Weights of a small GPT-style language model, trained from scratch on English Wikipedia: MLP 768 tanh GELU, tied embeddings.
MLP neurons of a small language model. Each row is named by its layer, matrix (down: output weights) and neuron, and shows model dimensions 128-191. Each number is 128 + 32 x the weight over its row's rms, rounded and kept within 0 to 255.
After each neuron's rows, "raises" lists the tokens whose logits its output raises most directly, leaving later layers aside.

L13.down252 [147 124 115 107  96 123 132 123 103 158 115 119 126 111  69 151  79 101  78  91 104 147 141 104  91 132 146 153 200 128 143 135 110  95 138 122 141 171 127  44 232 153 142 146 109 124 152 137 113 188 137 114 174 121 158 225  86  96 113 152 117 169 119 136]
raises: "cio", "ão", " José", "ario", "ado"

L10.down673 [113 106 117 137 108 116  28 176 163 123 136 150 212 135 129 174 150 156 155 173  91  95 116 117 169 141  89 123 179 135 143  86 132 147  92 174 120 177 189 119 158 159 152 112  99 137  93 175 120 149 110 117 140 127 117 147  79 117 130 150  47 134 141  96]
raises: "ture", "ner", "och", "ky", "sen"

L11.down225 [139 154  59 142  64 151 135 140 131 107 200 140 146 137 116 104 153  94 165  64  92 181 104 136 168 121 128 153 140 163 120  65 158 126 147 136 121  75 151 137 168 145 150 167 204  89 146 184 155 147 113 132 139 137 173  34 148 131 169 123  87 123 150 118]
raises: " was", " appears", " has", " earned", " contributed"

L11.down761 [ 98 147 101 130 147 171 137 146 112 134 200 169 143 177  87 152 112  96 142 111 178 134  95 118 128 150 151 148 144 153  88 129 117 126  90 109 150 122 118 148 134 123 143 177  86 124 133 203 194 145 111 139 153 131 137  48 122 164 137  70  60 122 132 106]
raises: " is", " was", " has", " may", " were"

L11.down140 [ 93 147 127 107 114 122 172  93 127 122 142 112 120 130  49 106 173  71 115 127 133 142 147 119 155 143 121 164  93 166 194 166  99 116 123 144 154  97 169  87 120 129 148 141 170 171 201 113  69  99 145  81 102 184 123 101 160 125 134 121 153 126 143  91]
raises: "ance", "ant", "ing", "est", "ux"

L14.down503 [123 126 171 201 158 114  60 141 104  94 119  78 163  75  77 112  79 153  83 127 167 113  42 154 116 143  88 142  55 169 157 103  95 109 146 100  95  87 114  97 167 150 144  87 141  65 119  92 139 168 158  84 151 139 132 112 116  98 156  90 134 123 131 173]
raises: "era", "ers", "er", "rs", "ris"

L13.down689 [208 102 111 143 134 121 137 179  82 176 105  94 170 164 141 135 105 104 109 125 139 180 181 121  84 146 138 146 110 166 130 108 151 135 183  70 131 114 102 117 147 107 127 137 114  72 156 149  81 106  91 164 109 158  64  81 213  93 113 170 122  87 153 177]
raises: " December", " November", " January", " June", " July"

L14.down569 [123 122 144 164 166 135 189  58 132 159 113 134  87 101 114 123  85 119 157 163 137 106 161 157 165 110  88 134 107 135 142 120 142 120 133 169 123  60  95 148 137  77  88 148 125  90 138 137 105 129 116 137 180  52 132 146 139 102 155  79 159 149 108 130]
raises: ".", ".\"", "\".", ").", ","

L15.down760 [116 147  91  95 125 169 135 115  98 134  54 165 127 155 119 146 132 154 131 154 109 117  67  98 156 159  65 110 100 145 195 115  82 168  83 117 173 165 143 158 188 150 160 114 165  99 177 126  96 143 119 149 169  72 127 119 124 103 122 138 150 129  61 149]
raises: "}{", "====", "\"", " ", " chronology"

L12.down738 [148 149  94 174  88 119 119 155 122 139 137  57 104  86 119 163  97  97 112 146  98 136 138 108 106  59 162 151 134 129 121 142 143 146 145 114 126 105 192 103 123 110  42 109 153  92 162 104 145 182  84 139 119 135 115 151 117  79 140 156 106  96 149 163]
raises: " January", " April", " February", " March", " June"

L16.down534 [ 85  76 147 107 107 136 136 161 152 155 145  92 134 110  85 120 143 133 141  97 136 147 114 171 142 152 175 169 108 172 123 107 170 149 100 131 126  59 143 138 180  51 101 164 150 107 125 138 109 120 165  79 121 158 101 123  83 138 133  71 140 125 120 120]
raises: "ance", "ie", "ing", "qua", "ies"

L3.down338 [122 182  89 170 139 143 107 138 105 146 168  82  83 176 148 160  68 158  99 132 119 136 123 125 116  94  69 146 132 176 235 113 133  92 140 179  76 114 125 185 109 163 107 127 108  78 144  53 147 126 151 107 174 114 110 148  67 192 100  71 154 157 134 195]
raises: "ral", "rd", "ient", "ural", "rg"

L13.down329 [107 116  73 110  94 161 129 131  84 104 175 137 111  97 110 100 129 129 146  90 114 108  85  99 129 141 137 121 164 113 141 163 181 114 114 129 131 111 165 173 157 177 191 180 137 172 114 164 145 136 116  91 138 112 161  80 153 147  93  84 121 164 133 141]
raises: " comes", " goes", " appears", " has", " provides"

L15.down68 [ 96 150 116 141 125 117 106 111 148 126 127 115 143 186 158 101  80 102 108 176 124 119 173 139 152 103  69 119 158  74  72 130  56 138  94 153 117  68 137 124 113  66 114 105 115 160 218 105 121 177 151 130  99  37 128 155 150  95 171 102 121 169  90 149]
raises: ",", "view", "Career", "ologie", " National"

L13.down238 [122 116 113 107 114 109 131  86 147 119 123 181 144 189 139 100 133 166  94 113  92 116 165 157 105 105  95  72 116 123  82 152 126 138 130 128 149 196 114  68 118 131 190 127 116 101  89 172 141  92 158 115 191 115  29 137 117 167 115 149 148 140  69 119]
raises: " sense", " hope", "range", " form", " way"

L7.down303 [126  93  90 148 124 167 112 127 131 147 125 145 124 110 161 157 165  87 141 124 133  78 118 140  83 138 110 160 114 152 101 166 170 131 155 128 123 137 104 109 129 146 125 191 127 156  89 176 166 175  98  33  94  60 136  72 123 160 196 129  88 124 171 139]
raises: " was", " is", " comes", " has", " came"

L15.down178 [138 120 118 155 150 148 167  78  81 166  51 125 171 157  80 136 116 147 118  95 255 164 146  82 115 150  65 157 148 157 139 119 149 154 148 201  56 111 202 131 157 176 106 179 135 152 115 119 107 130 117 100 119 118 122 105 115 152 112 169 129 114 134  81]
raises: "\n", "'", "’", "”", "\""

L19.down751 [ 75 138 125 133  90  76 110  92 124 166  68 172 171  86 110 113 134 124 124 150 161 121 106 198 148 153 144 133 162 134 108  99 112 141 133 101 102  74 146 158  77 113  82 136 136 130 234 126  92  81 147 206 114 125 158 121 144 160 145 152 114 134 170  75]
raises: "'", "’", "′", "`", "ous"

L15.down409 [145 121 185  95 125  95 169 146 126 182  94  99 141 111 151  11 112 172  97 114 159 133 164 142  65  65 125 110 131  83 156 115 191 108  88 110 137  85 170 125  79 172 143  94 139 116 160 157 107 188 134 168 134  50 115 141 101  84 143 105 166 137 123 125]
raises: ".", ".\"", ").", "$$", "\"."

L14.down78 [141 101  79 151  91  13 170  97 151 128 108 116  77 166 176  50 151 151  69 158 182 130 119 121 108 149 147 150 110 119 123  97 132 130 116 116 107 186 149 133  99 125 161 103 148  75 181  99  56 115 101 112 141  76 120  89 149 150 104 108 118 187 116 146]
raises: ").", ".", "):", ");", "\"."